MLP neurons of a small language model. Each row is named by its layer, matrix (up: input weights) and neuron, and shows model dimensions 288-543. Each number is 500 + 40 x the weight over its row's rms, rounded and kept within 0 to 999. Numbers have three digits each.
After each neuron's rows, "fires on" lists the tokens most often at its 100 highest values on Wikipedia text that the model never trained on. A number after a token or word is its count.

L6.up239:500477506478496565495411521404561537561483484530585474547543465472445454525485502547471444525415487468485434532426503476558406475494454501503474412539538497534480461487448488517429487530462484471472563502495476465466488505498507523483528572486508452445471431497523593504549506529561528463543470519443491515535533553459491498481421575538535479465483461489543486534501519529543492487495509521443510499516514471545482558493482558508550533538499505452511491446459488549511450523484433505496499453536540510477530521452578507504492473442523499503541448496466473460568453507467458466439468486545485505450452583494577568479498511509540470465492488440543486579442499550458449473511474447499542466562599502553530568528507534461490490468524480514463498484510492452505456476531472
fires on: " " 37, "1" 21, "0" 16, "2" 9, "," 7

L7.up1189:497471493502526490527462530568533507488517521431469508506492440438577507531492502502530403479519525504525523454531463599480467495533471462512527487433601528491491462562577539483558491498480605517487429461539490493563404589555595466537463544530402531468522520537474561508499542500500542493482497509465533495394511570536516477463499493525503536488457537527552489553477514437478399509570536569492481511497440522472451477539433488464551495518525437481562519455458547525444520541534496512462542463507495492448520464513502525441513515463451481517484570521563538488543480542535553553573528483517488495494520523457535572490497483493504486509524501506496466470458475500514441536502526490468493542466469484505491488543586517484532432472510497502519506483472498536522445477444572
fires on: "," 71, " " 9

L8.up1214:479542548477510451486445523488503447521519510549469503503454478533545497547543495502454562476516508473457461499519524510505568486507493507505524497486510438483453508552530522473479463501599535553511507501484452488476478463457482467551489541500526493568560512519542495528509496474539551557547548556475433503560501534477514498496595491481577569520501470494494507516541446486461487468500480555508480461487461463561466525421415426536408487480512488440420502492524433484549393437473567519528483437435442531592528503542520499507464584497492504466470508529427530474525533457561479518462460451527500538507498560449549511489488485457541546460556460471641581474511527543534535536483469482525519473450405505450547469470482495517466480528526489488559418569500519484454511483468493
fires on: " was" 32, "," 26, ")," 6, "\"" 5

L7.up506:513455518508576525471464520572561484565476500481502447539471504556493512477515470497500544531491521431517507397484432519480567472529510467455565477477479579455587494559560557518434492536516525505468405470436454510540468502489524515512519483495457524470539453494588548531529489506527526523574509495482483495477465499506480474444556465518503570569537515496532509576514530486477489433510448491490486580389480463494521491546447534486553438487478451465423519499480532480527534571504484512476511469443522484449432526468465453526553518466467434499457500593500521548491505445525585526551532536532531452473523479560501482533467494536524522482506485489504461398452554484524501484513508523483455515444498475526547461493514533529507429545594435477513537444507495532466445475502549
fires on: "," 100

L8.up114:533416479436480551526522519524481473523576540523523596508536509514504532546464524490511469496493548477408417563497479419464543436528479439559500470452507532439490497416450450455462506438536509513480508524472534536485530577409493444478519536557514485526516515484494438473472517398467462531548459436498493481440535558480508470474528528491436532561452528520413524482519530566453536530492539518553479530468507507485517570553473536518449435501554525471482483471540468502547519545482452488547506479547478550508510477494488444547470496523488555493442409542447505527554540515479545529527406489508472423569564447516511520551497441532480496476448514459486477470533453553548466403523532454527476458523496487531457492467489579535514567540496512512529464506468555489483488563476529
fires on: "," 39, " of" 21, " in" 13, " to" 4

L8.up776:536529475535486507500534544509561490532424506529562513465487513497515486517490516498545492492457549528461597504553503529483516514527417507497501495394499513517498490584533434484448452535565513385534487536490440507445479465448520473578442493525537489508583500488560508465515477506538483513549525448512469513509480574492422507540487499471510468495539544500550523500572467417473488541576515532519479527456503424557504402466489491475414500470444431522542502477514506529516582493454511504498507418479573493475398463385339440466420448395565460537608462510508478503408504506496532524473450567472454496512451516406508539520483437564507469488552517457509572521549473536458489514495510476549500491559426454478465486520411484528564507444517472499448478507491563475523476507509496
fires on: "," 40, " in" 11, " (" 10, "2" 5, "4" 4, "us" 4

L9.up1043:518535510505509513483496488632496470502439465411497486504456522466436530568494532523417549547483540483512512486486578516569495508588519554426519427507449523543574538469466456555540506481460487484531474501463577566493499542458491530505535512495505465495526432455485481527474511455550478556542484517545526462449531470550503490486465492485495524550493519578419482503528524531477437525490505521451425541494482442546501515477487491462511475559504578441563560538505585518483451491611504508409562440562504493496429551504497507504438478506517511554516548546530504540546485525528464495518537483502523490423426472505530513486469543497452534538524428504467584498489453462429478512504555543481490541492529536502429526596467473558473566496609423483497508520447537511462544409446513
fires on: "," 33, "s" 8, " and" 8, " the" 7, " The" 6

L4.up701:509516531538493469447523469508477512516527486479621499445472541510485451464534485483517504492427470520473632492511566510498521505494516519499500496540520484506490544525468555509435493497471452468481549466481519503432487435467539557579541473528504481512503484536546483495476495495486546483485453479499499528527516524482534506419464518522481477483489533525494439506477606534440464518467492479524471501508430465493513531529503469475512513477492439566445530485477490580505484486508479499534557458499530462447489444480524422473499488481471504506516494472433508474544464513530537521478470555566503519441558507557469494479503494535534528511508491469483559551514450511505455496555515508495520471493485513474517515561438509539518523539488465467485501504463414507462520514452462
fires on: " =" 19, " At" 15, " to" 12, " at" 11, " after" 8, " for" 8

L9.up1231:519526547509504487409508475557463509432466544498461474542484600452526464471520492468514570501507529514491497466487444466459484545534483487551438521524491478482487478471430518589538369413541450497505480493472445513489518538483523541496513487546521496456493535532507476500566521620471485534509446472475464509543552509503419502528542563464459493510463417449473502515528493594493466525475449506529560418484543474559498565472514479482482459474471500414528534523438527489537545535511581513514452529573475573470463492559513584501598494509466505459498526445549480476463511522532534446470471498530583453537529543451543510536514520503517489499489463544502564410526460458454572470437473457467525514510473463458445514415511458465543465446490504502529512522508533531529488396534509
fires on: " in" 33, " took" 14, " take" 6, "-" 6

L2.up391:474535547445549493564487490582485478562491488472524477501553496427493489474453506463477475491487543486473487571477523501450430477465511459500491479530439443484514474455493474452548484519474589480426530504449507531452410510430527482508490494486424427433537568526569560472507521535514559499521455466542533488473472469530519547480435469486516586508516493439523544530531533535502546503487531452507460491540462501588490496463560518506442490561505483543501541501532517507491525485475554546554488509482466492558484428447442458473462488471486568473491469470519454486513548487518512550526552526454535507470504505555526478509514516480523492450458536429460536452453473476478403532532479472535479496437477515513500501488484533464568501515515430577524484437533506486500492477515524
fires on: "\"" 65, "9" 7, "'" 6, "”" 5

L8.up768:492515475456514464521464483450524530398591525527475476517468527487471494491472428614472502559483500466461484530467470462521505508519470461505530352510494473498479550590490485534483469381540512535483464490506440522452470530441495463530503604475521498464529495536509413510486491510484511429487520508519513531481537522494477560478500510504499503435431482533536513585558504496514437457475458503499492470527509490510456509525536502487472479463473469539477509495457467519475556514464488510522495531480548508444546536496535466468554558447585523587503498479450504505466491494562537428528437440474561447606398483492478506537560546524531430506502464550455524484516508556410500504410444517511496500465523434543501417486471538452540488585523483525533520510527535457485465519466553
fires on: " In" 32, " in" 18, "In" 10, "3" 6, "1" 6, " N" 6

L2.up125:559456544565514519457505451524564526504479497530516571481596450452521513495552468444488491511513506567519462526507511445515484534456491528492563572477519494514459475506585468467486440425442551460535520512498394526446494499464483548444481538542479463552525560407503537552447450537561457494539454485489507454510497438476458567505466577469527526536507547478498498526529513518480419534533476500467469540500535530501517483565515599483528515449464453509432567488495456520536550545467567590493546516510510510471577538464590493494486478525428554534487437476504468500389516524574489572586500481476512544504524541468489525463528583521484524521497598443505483471531499551501522480522443508461507510463465417560530454425481559491525561494517516535480509494461498544551440528513532
fires on: "0" 15, "ł" 11, "oy" 9, "cz" 8, "9" 8

L9.up1037:521515511487480504464526430506504505541501491487555528474489555511551458506470594547496513483477533518448533497493490440552412492598507519479580569488498467523488477467443523468440580477456484466454484485466548515548529492530516538491434479506490451473564498485524514509490575518499492501486538496481559576437512495495510490415470439523542558459495547529494547427548481482519499461472502522447454444457453443564478546532475443427537467472529510556510457456492494498455516412537540486438461516442571465475430640463458478480517582481526436495514532462472519564466542437496519502538614496472487463537479458533518467521553436501483431578510503443492484548543488507531476516556522502444498412405480564569543500490510505509514475503555512535472526431478489467489458460530477
fires on: "1" 39, "2" 17, "4" 10, "5" 6, "3" 5

L7.up1230:513504486535531463550560477531520516557390505546507514465461521583506545478506497538508543502513506503417461477518430525447532456485536471475501525473526422450526544598468506462506531511463491483534490518538538447464476549510522553531463542501471517510449490453488469483513491529550514500489460527491462471503471529407483473459549455488593461510477527542506509536532482495518533392544528513532436443477478596521452488428479451542489508559513512507486485505492485566526602450473520504528514535483582536525491476483501498490458518531486526504510537493504548551450494485532491459431503524529450560503359471443554556451542472498521447555481497509523538441439500469509494481563544523506431482466573513426527414543456476490495475557517340563522443478523522496502494478439532
fires on: "2" 23, "3" 21, " for" 6, "4" 6

L4.up391:494545437554465443488486467489548567465590562569476568531570562535482498485502557515539544490471424422542476537489458500483567479443426521454515599443464499497489496496475456438488386556520459584508514523485482480494549519533432498482476530548456514470470507515537458469475552508495446556388524538496483480521549553492510506534502536480530454534547462540508530459523510430548423443480527497518515489503559518514544542518565551484492525536522536519506580523526513526475558507483442535541510527506387542470517523528535564502495414485528466474509499514451466575525481455453536520494425555510519494512497442516402494472480507468474466549517487550462449513498536524443450506504552468492573467482430511582560500507535543526477543395513465488445520551482504443490503469474530
fires on: " of" 32, " in" 15, " from" 8, " capital" 5, " for" 4, " connects" 4

L4.up265:516499528530445464551478450522426535496542570520493554528546498455493520479566494494548477473471520497500481517485519489445461510459518410446522508413486482530471517487542523487424457487519513438499578563461442480548485582586483494497429585511543460551483467463512523465519538520539471542467495519515514531516509470509581556397520539491423423524502505536531523519514482574479455484473495481566482506450496480460424587499417552506482546475515519523503499446529494572470535520495474556582533496558469497476521504549512484593434473490575483486482427495425506546520482519481465492450532508553536531576508371498465513506460459511447507515513511529516513495573510511532465473486449437516547410503484466548504468534507592478510520558506496494482493547459493433529502503446564
fires on: " of" 49, " in" 15, ")" 6, "," 5

L6.up781:529493465453460540452533429484518458499589441561445423587563531504515496542564542515453411510504498526479447533548523488492510486406491444510470506479502531509473524425568527507536522518564483518540466495431516481485476485562542508523498484509493435456450503540523514474493536545550553581489505552497503516519554488453527519498562499513524542453465488460522481443511497472517535525437482573411451506561502450447412550513480514443494541518465488526533515454460528500459470511512487499510515491500513493512478514551453507512536443466510476493517500441481526481473481581469497540513470535513525463453492546495508515445540447508505491499459509542447540525504555565491485491512446500606508473501521525454568548483526540513501492511521524485538462505488523521485509493417510
fires on: ":" 27, " (" 18, "/" 15, "," 8, " and" 8, " to" 6

L7.up614:517489520500469547515436437556507511552481516518519594474440451479522582545500564522513506441555540553554488483572510490493562466449493495490478473405437529519564444574548562528549546532540523439443453477458526461504490558476481565483468553496506509483530546456512469542451478442504554504564441458436482533535498520520536510514508489499471493511486489504506496415505489509426400476510549531485482553549543476445463512457494509519527485506558523548576395489541455502548468517458500471527558507567494495488485521474529491514484473468538543422484427539423462515540452468573514518486532516516567520439494449554473483501443432486542481454531563480511490514504516521511504484607479438535500503504570377510456474523528455520514536427499509545435547544514417460470426546494562
fires on: " by" 35, " of" 17, " to" 8

L6.up77:471507486488529491555483592476444553526433441507569503521420442484515665544530526486498455496488516468509415445530551523513518564500514524512496504466445482529519508557480486449436512489541496460478470523525538468527516527497479416532559536542580446456500504484485526459578500474554518510483505476530476487548525579482435543472552478491497560491490550577497560489479520430502504453548518389546525463538527533560498522536467546504513445490538479484554531583404480514523500442531514516550511475553536488473484464402493516520576480472534544471496545455510449476478431571484478525518632491537526556454552548565570520489471498454445517461484518505507499467436485481551461494468539500507554484491493445530492510504511434503544561466580508525567428460523476514546471543481500
fires on: " was" 23, "s" 20, " served" 10, " |" 8, "'" 6

L7.up381:498449518492467464437488448492522525560456485439517533513467453461428418506416487482509536496440541579495496540522459507539551477454508566452423490486408578515520501495505521516482574492585519533506521447531531466473571453605463512475503508491447542545563480463495411416529450518439577450532509453485521518644481533501498525548522459549485475466498519567513501448474508484466450443516482466547465527533528508508486496469481485510528511451635508517514509432527545465524509514544496551534508504552441487528502546520509458511542517491520572557438473515501486446504485400521432571467474543494499493469474512501474472473441504515540526464391488516557490479518514495513460486531551519540476442539529460596396504467442418491563474468510501504514507513510479488459463520472450
fires on: " by" 53, " to" 11, " the" 8, " from" 6, " for" 4

L9.up1026:504479567511537543506468465470479469495455541528451502518553550478429502466515506550475432481567475474524604456522563527517505495511492509562541501500471491480556424553486570534480465528506526476455498544438533495469466547484484535447495413500477467577510538493538482456468486521479520511439529557491456519510540456469503491530462545461454515501501512494466440434489528489462516517487459510517485543545484533525445468511520480509507570476500508440556554388533515547464469473422491560426509458507467496463521487546519547507463504465495508563527574472499509428512534487519485505508561529588507455448450526464495550588439525533475471504572499447491602471523477470517529493442540529498549483507551477500544523472526447500505522496499444566555479457621452552466529460526474
fires on: " a" 43, " as" 7, " for" 6, " called" 5

L8.up177:490496497528396515486554533500476527539444530501520520516439526487532495517521557548490476567553500449575485454471502483493489514494497509500489447489412497537500421460476513458495504476488480509538517462486505477453493537476424473522534459490492517484524482463520462545472465507548534463566482543499557549461423518548529530459498500468541430510428513468465499519506528492510526510474543527520572475531445543488477454499520468509480497512522499569434474507506402451460523519505507494529480506538489511464460523477481511548519536465536477525504462529563454547497449460460515483459521466489528502539511473493428481471546506511474519529411503518520418555521478478521517471513496393507512536522546428488422538494534488522455529465565539479476605496499580530560469515596544
fires on: " J" 13, " B" 11, " R" 10, " Re" 8, " P" 8, " S" 4

L6.up176:567516469500520512488502407516493522562469436497498423548433494445503514636527506445546499494469603469492465521514506501503539554498489413489502566415479523454515493531550467515432532485578535555522447475448457497508483487505506488518520542557489535501473486505548491568493569501514541541490414495523479499503508473543527551526525501517533495522524535479530471447546580498447537444482478486445455539479465428480471512494515486497507450541451457542555482501559481521418573474424483583508529458518508455547502463429464487532530445524547462494604527511455485525543506504516548487468516484473470494514496477544457544477517520513520440530530461466502508457493490507487438466495570534508541524457520475429549515468429497586578458501587511513497508538506478519483459502469536
fires on: "," 84, ")," 12

L9.up675:475584505556507526495534527505528497511481470540467467476474497483621469503493507541437502387496526449548552452537517509486529595512503571515546504458563431482491407510523527498443508499490469533464539525488519484510484523464435464512568528475506531541526478608509491436475517466498523475451469553527476475499521481546491560418511513439508491508481472591477521424467479534531497493545527499474453491481499524597445520481501483513517489526486535529504574496495416492573485499522491493426498474494525488545503497543526549467515560443547444465472395505429579529452529467509517559439507394518547485510535475471470421497502544503502496521515540525582507555560443599481444549528581456478494486471496537473470487474489466553496518478492512495517477449510482488504487498593525
fires on: " a" 28, " was" 28, " is" 16

L6.up338:549533529489481463528456513627548504555523500482600451542436553462485502454535537514563530521484530475527519496506443502559484542475507546515382497506502436541532509533497544413511491499525430491451489561450474540448472489497548552553476493600483500527477547501459517535454450551464562547526485510541579513512498429389425529497453534505533482493531544524507579551482490512577473486525475502450422570504516471557507472521440502537468468556574434502474502440558523495506488520509498441455530528560482466445482481549538503500499515569473484529477469466533487465437514485488441561486493492465509521416518496511529487467453511523547521525534473493457503485506468488507515502471540510371554520517516524512552581472452467513498525502496512493550566465454490510512525544464471
fires on: " to" 27, " as" 19, " for" 18, " into" 6, " off" 4, " be" 4

L2.up1026:481533468521502485494492506454505529479526568523471491599466489504546546439437437486569494427475524513468490555491474464477522516459478483428522508436456424452495498485457506492497567532569525483532499513539495508521465514436465456509501479479472482513449485435487568509518563468455548553466520445493508519512561502509571486479491493492450529458469458571496519453517535510494466530467466653516508542479532571497510488489437486505613476510515523493590456459517472496564513503478571525475422501489508478486496582475506434525496496491473517483443464484451461483493521483534524495519550470507582539521521491461537497515496511446574543462558498456512511436505505506514496528569452478488517512490529513619435537458503484499453522494564531589499511477535520518554515532503490
fires on: " of" 53, "American" 8, " that" 4, " FRA" 4

L6.up805:493469519470474477482534479587496537519523443537478434465512512481501484541501485529467502497546480471503546502519547524479453516479470424525483513454510515487504520482440437534612500567449514525484494562550511515474573579545499503519530518517531546501517557496533478492514504538494479554489490365452441488498542508536448555451485490509504531541517467475504519536510396540504543543542462503444477478522504581484488447541472416434511488516515441447542456534510494487472521480489448538546516496459529505546587442528437489520554462507543435504576552430552435578499499492495526508489457459445491416569491601398509614578462509487517491524520503542536501494490516483462545415495534449466510520507498553522508519514560491480400455518487509533468510475467458510492488510491508
fires on: "-" 45, "g" 4, "he" 4

L8.up429:544547561505577568494524495554470474475522479568516467559425520525462583521558501560432510505476503502520484494433533472509473510447508588432476481592482511522495532506495378522510452451480519511542502500380403496546543527522519534540534490577453512426455480496498542546512535511482539525436553492458496448496452511456497540533503519483473523451552529529478535459471491493579451486536401572462523467509477434549505447519470473549483494503470447496542531493572422495565507543568523504573451489476508489477474576465527560477485484397453538454501481536447466517481473514539451526499496500476444489588518541549538478511439495481552525515459460472422474513524507538535509481478487524481473494491483495526486449545470511451501492455550492464450492485525543476507485590534436
fires on: " in" 45, " at" 6, "ar" 5, " d" 5, " f" 4, " he" 4

L7.up773:528507485540539462531499504516483501515504532571505553458522594496481533499475455464463446499480451485496448469477516509532534494480493423540529461574492542489504478479497465443548555443464446487501517509420470532535480505513539511435542535475455479509479480530396416481550514581525489424496453527553501511493518465459568523530459473562542456512430545526534537605449564506563475485515530553523488537460551422447503450492487496540427414466513495619504459499436550537470502471547437558487531490552476513463496477466534520484539494517514464530526508533505570528491463442504450437467531507513474479476523525476503544502493533539530508482562441489442528519500480532475513521485519532550492514463528497563493439481438472479548493522541471423601491409610550497462561444462517
fires on: " in" 48, " and" 13, " In" 9, " to" 5, " N" 4, " for" 4

L6.up57:555517500578471492503507464535452457503443448508510486537461548566401565462508582462553511468433538535539563550406432469552488549547474490440524437480496487502495500512474477538575514449426439569512430490497563540450500491502551459518454506512513511517468449521511588475502542509496506504455529422530486475520488418551471496535539433442522475445536509609487484497536555514562528465509526451550507486453506496534512489512560451465507462470450522508537528513477471479542485474504489575458454468501454495507454533467500511516459451531555498448532488508485514470473573513549471504457499468542581582473510462462548485561531489397507486519454494491465549549452480488475536477454554435520514575408545540478530508528486451476530509541547481477492527491527569543517532497548570
fires on: " and" 33, "'" 17, " =" 11, "," 9, " \"" 5, " (" 4

L4.up367:483526491462538518495455515522484494502532375566507480496491492494517487466612465547540532379535552504570528545512465463473509535488438514522512503447507554508507474538501528462471526395482487453524484506469417493539490463449495529575413564450513478549519511468452559506441546463537482456524517506504551469480514448449432534421484495507475484498538496411484546435480450538472565523488496484472390567566517542508554556477485516524469490507540481467514488508495454557521455486466429498471502556493558508521521492450519472534569491536481527466432512501508492501523479517504488521462440526459486522479512500477486480562477533552528516490448494563506526442486431521520556392532564501469485469569507493445479513556517420557494532525543525557461444490483534499480497552524499
fires on: " one" 22, " each" 19, " times" 9, " Each" 5

L8.up120:486534517463496496571454543539455475478505476439530533540496512523465552478531449498473541493577580503564495541549489440508517490496474474470507482528462476543475524482528469457492497487465484497421562513478546456433467470453516491569539507489500467503463456494532445555486533446594445432501547605497521531495528509531455590463457498491490448530441443557456507419430527484485541503478522509523514509491516554475436534479548491472468467486521542548502483463478489509507461589417513424510468505511501466603523483546519485432562491509498498516414453558428509478436473537462484522509536449504504520398587583470507475526506484513447498517547521515424600525406468447492509518607519461485569503534471506532488451521467481500546534426514549400466519585520520473518488493572517
fires on: "t" 15, " I" 11, "i" 10, " A" 6, "m" 4, " a" 4

L9.up768:478459491479498514472611529537520467473486436556480407512469512540517506496578532441482529509418496476461484479413389471457535535468490488542455506506472498491506590546532490516503490452525499485522480495514514503499483466563642461527522534594541556477427488486520494512479459561546507547498507505544458510545435495520522536541462500480528527558523457490540573452446512498484538523551458497456508501475485554479548463450530545510490427544529489462512559498424413556541432488445544473528472448449456510562492531470497544435493518529524392527487450532530566551450496470404468491519502418416515441477500508506495518479468486478461549457542513474544544464494480477491478480459445480586577525490506492463493525469495511427538555519440475513567506488434444509529490514461511
fires on: "\n" 18, " of" 11, " to" 9, " be" 5, " been" 5, " was" 4

L6.up996:575573470513544573543492419508419512473488474551514417512458464484511496612479488463499516556472479522418500508502503531485481530480499441475532580478502534506484515500519519471518506519491493464468496526461491529518446534515496523390426514529521511458495497524509537489490613507519485501520491512520548480492540496568632497505492536519527505494452511489504490544471495507407495496547480537461485521554491441398513479428434453517462495532552526500485522532523477545541534447537451482469443477509518452543532468498553494527551511502467413540504485503526553545583558514410525556513531498550510455485636486586538529476515490554544511482487501537533573412496476550480433477476540514561487557513504500430527469473511514516593419531563495512520464470513467538588461583408504
fires on: "\n" 27, "," 21, ")" 9

L7.up713:510461478579567520483459467519539481524483507492511471440529524507502496579440537527451531559527413479533523483448467537489531490553475520433487489553581502454552526515555559559519494530564445525502552513516515517495501479497604472524493447490491548475474492553496473436443568520540493528513564509472511481545535522501493489498513512495524504526478481553543484412418521466499497605498443530545454506427464620538424509529457419474505432482488497560460535452494483469500484544473486452507491474492550522518540514446520589429475473486519513520515517489472536491509485465449547460503503556455601573496473555500522538480541532487454441522470471500576548431399511486489493498518483574510551513493487437485510483504522535592505438400540474566533476420542567517477482517541519
fires on: " in" 32, " to" 19, " by" 7, "ly" 6, " and" 5

L9.up370:463483518476543517429543515538470517553519500477467412512504553525595482546519461557458520476466437473585458544476487479494523511517505571564490494531520486512523505501622522493498542459445607554480460456519542495467512546501486489513442511546468521477454476521529443482506449478480547430515541461503504506551505546508548555436487561407497577411475459566549480499437525464454499487532517505511484465503466468408445521463549529473480468419518432406503495412587505519489490495552496499427495460505483461537522467551499523512473548511555513469457450535458512512456481550522549519506511502507487562471466578479442474449495469528416520503462528545468553487498468416490463483520504466438559511490494486531517445479482507497470479508484516505539432523471507517542504477532480
fires on: " is" 45, " was" 9, " of" 7, " k" 5, "k" 5

L8.up0:472517504497513505538555548543495528516539526509480485525482505386512537467505534533512511482471479477477463530592441522491596467524439511542501541412474457477483438454514493462495503494525535440549463593451494489497512549514480554468501503545503581553487493479514541521520606515480412482439461502525503440514539524463560514488510530526475499591468494485489419498500451510485484469482523478512518502541516498448513612495479524465468470578554518521491495537570516546460508509418510486601478585540441551463479527441494489521507457490454548544475483518463530482542487477463518512562435496449503491573502502536533542454442572542477497477455479483525451478552469508510495388446511443498477426554437495464448498462445597465514507454457480442499516496520555535540482493506545
fires on: " in" 38, " of" 21, "," 8, " to" 6

L8.up278:531472535526500492458449527494540467469472462554554480498582478482452446442442540510543499510548452525557504449501494484527446490604514443529506492526479562441469490478476493493427485468528456487500497510460570477531511512512545422467487482458571556501526530502455523477478517534472482524513547562483432508515593531510472505543498432443539516536507532549522447462513494528578566540455468454493487494463461456452475512476481500460418554555546532471468494430572551468442526468492479472450515465511515495446550527496556503489444525498483510481560575533421531490471480489490496532511486507518500407445508516435580564570475481501475523502560464446453493458547503516506502522484500478469552500512460441527583471506509492581443481509591532509518486473467505470512499465503405
fires on: " to" 30, " by" 24, " as" 9, " a" 7

L7.up179:526439503485555473565469512480534470539513473627429556520425547485449506468491469435387553434556425491518460403473486539551473486547476471543536501491488425490423541542433436434494520417503493546513496530476502468511517505505533497486519484462520468457470497506494526513507450488520472504515470459492511436487508483470502504468488465411372434526542456479517575444507474471487510473461502551514529489450404475586519470498504540552416457475508488537550497505493532513477547503502515444576523538547463467528470488423524550470536451486508529456445533508517517419502474566525418517505488496467532487527506504515583527511493483438512522451508484515440502534577454497491440442489456478470518488478508518548486590450464458480526539447574540516483511528499523531488499552506518
fires on: " in" 51, " was" 6, "in" 5

L7.up1215:500462492456500468560534532501481542523593512580489494474511562457471544457528542550466497467444490429481498535526490442438512517510481537568483529421520449483483525474524507477463452400571469515527480520446481514496526571446554474464517560563514504500498534493570529508436536481430438484500475509504542479536521584523506527474489567488493396588450505456510514526617429522461575479451614505571494525454564480430513580512537548528520450561560541476497541464516503570466554484453453566547478541550405530484525543452527497506499517513545508506504435567433473437586529502489498528511386516505481518543531480541504516485468511513439507501536442499448444486527469518512471500434524427500485471513455501509440497488481576481442508494527501558454494537469551472468527539419475
fires on: " in" 52, "," 25, " of" 14

L4.up663:511461415538539442436451481466475499510488535559541435493475475505472514504488452507485475523557429518529528528515496474490498506474488496456560545497467458469460525586489546518520532446475486550524533511380497463511516476474585517545526451438497520507460523389518467504588638485465542566463497423505462510520508470430562499511520534481515502544545448487470498454516437533511506486535560571480460509437495492550467466467476526472457528506490471529440498458575545528523448461523500591448499417484566504488464518442459502492435528518549536517428488551506463515501435562463455390443436485431506516495477393511537511514493463506622458464538528483470511516412494509503416512558482477565516588482496517532541458499485500560443523462573477465539560473590517478443466462529529
fires on: "4" 28, "5" 23, "3" 9, "6" 8, " March" 5, "y" 4

L2.up595:476548463532480527497502493549505408511503502438477455425521510478496505491500490500482501556523507525532506470489510518493412568533527489471537483463477504510505474501498468487476521518490571472491546500450467454459487469490579553518453540535469424496527510454548471463427530432496518442490493574563531467460540537549469453529406507501523480495498526518541534453503491530450540452516550514520459496457478508547535548513438500466445463445521502572500504518503475511456508478485568515490523500469478504440498488459486508519511497428510535491547439538444458496490524497587441546531531519488571492512487585474512489487508510482533467569494530542486407499443473522487479460477414498430503455523480449517511550505487509572499490524425550487392451400483421512518443494508531
fires on: "0" 68, "4" 7, "9" 6

L7.up1129:513601455487508501460519526558503407543541444481546456574451546481521509513602534468492537511542504468459502498481462500506516488474516538506512485569510464471520546531503501478432482508475503510533491461551423529453422454469505540547484492569595481457475553480548526547471455505522575432505399467516435440503547484487481501472446470490519497462493541579441475437440452516491496493509529500417544444477456529508595486480614593522505414476552474502498452410511481460544462485494491505558508503466490520521500520439521549552546495460450403504451483542488585466459534508486429543426519468471499473538577532477475476457469524482480502450497512461540541519525500497435468458505461545443446448470504526520550560453489500454566541530584474527451513492500437502552489488516535
fires on: " are" 19, " be" 19, " was" 16, " were" 13, " being" 7

L7.up576:540461515518492504496507447501418470481465521481488471492493528496482573551545555511475542569517496446519487533481509557556461522480463573562579443469458426482534464462521553504432512532515516542558565456471521543527490595438520451520435520464504477510515469488467477508503511452526483507448555488452519515548403527513526531491470477425507499497514531481452525529460546450523486553519500582478508493464449519534494459527509383462518458527468493493514439524549527525466477563494483542483522563485577451530528509390451427517501453522473481484580400536560411557561504464486506436554546480502459463513483518506489562516549476486446492470477518420483431517424515519498500427431507463478531484517462493589493513535516566555470496511471493444460479521486519537505513503473499
fires on: " F" 21, " the" 14, " S" 10, " B" 7, " who" 7, " from" 5

L9.up429:466489504442473570504574469489502527507539492556425521531507540490507549503504493483490484510472464509438426487465496501537525500507522515547491555530510443622481502566460502408517512495513504433546504503536508543494563470467497447505527463512529537519480439492444478558514561498470479545472507524514588542532521440500533524514525515489488440485516516453520369474543514567540475494516522513551470540519422456536482460493502473569515541478541448509552576492505495521524496509512440455513470433529522486511562539423498524530504467506506483483439419502541541454486500493530451517455556515418477410505506498419481500504493498485513475512555448576429494527555532456414452473488483464535538494533447534514478459445512496521472464443503528420485564498444460509515520452467514
fires on: " from" 16, "E" 12, " was" 9, " From" 7, " at" 6, " to" 6

L7.up261:494492543427538455493462501477563524519554453524572446478468510560513576449503487527547505552506511514560523449482468522452573536464429474528469392489537483480505520509424556463461471492523516489541511462387411566517442585427584431487496536489482532543443557517497539551502474435520530501530483461428562469500490471519515512444484525566429587538522489466470524500488563548567508551452541515492503534479487482479541519536600452520497487549522450435492484501585505552477424475500506527501553435448471409554539475508400481507523530536505497443515570475427574557488560493572545477517484489495465546514523487522494411546484525531579604531476521554507461453548459470430573520511425576518493454506569492548471576471469447551454569551477556518537499461470506500535473522474504
fires on: " one" 48, " each" 18, " Each" 6, " only" 6

L7.up399:456476480534447513495460496569494411534541443453500449585480492513463541505532557554520484514608457502557545509505486496505530488472501475540507488509517528532527557557548501453529453490488498567456500473456527488572469503458534589525497468524458527558524452541523524523539555541475503462484463565493499504448498558532549496477496509545459478497432537538509528506441554500442540564427575487459435577523407509502452507511527425569412447545430435485458532488501483461467524514475457526496420512526455554521532462530478536513506460494518429460536512477438500505462498508548535567507561532473525534492534555485494504553481513413531535435461487509460420513486481422513490481469464499493503530422528459541463483477526480555529489442501449523498512495537548452396494459499496
fires on: "," 54, " was" 10, " are" 6, " were" 4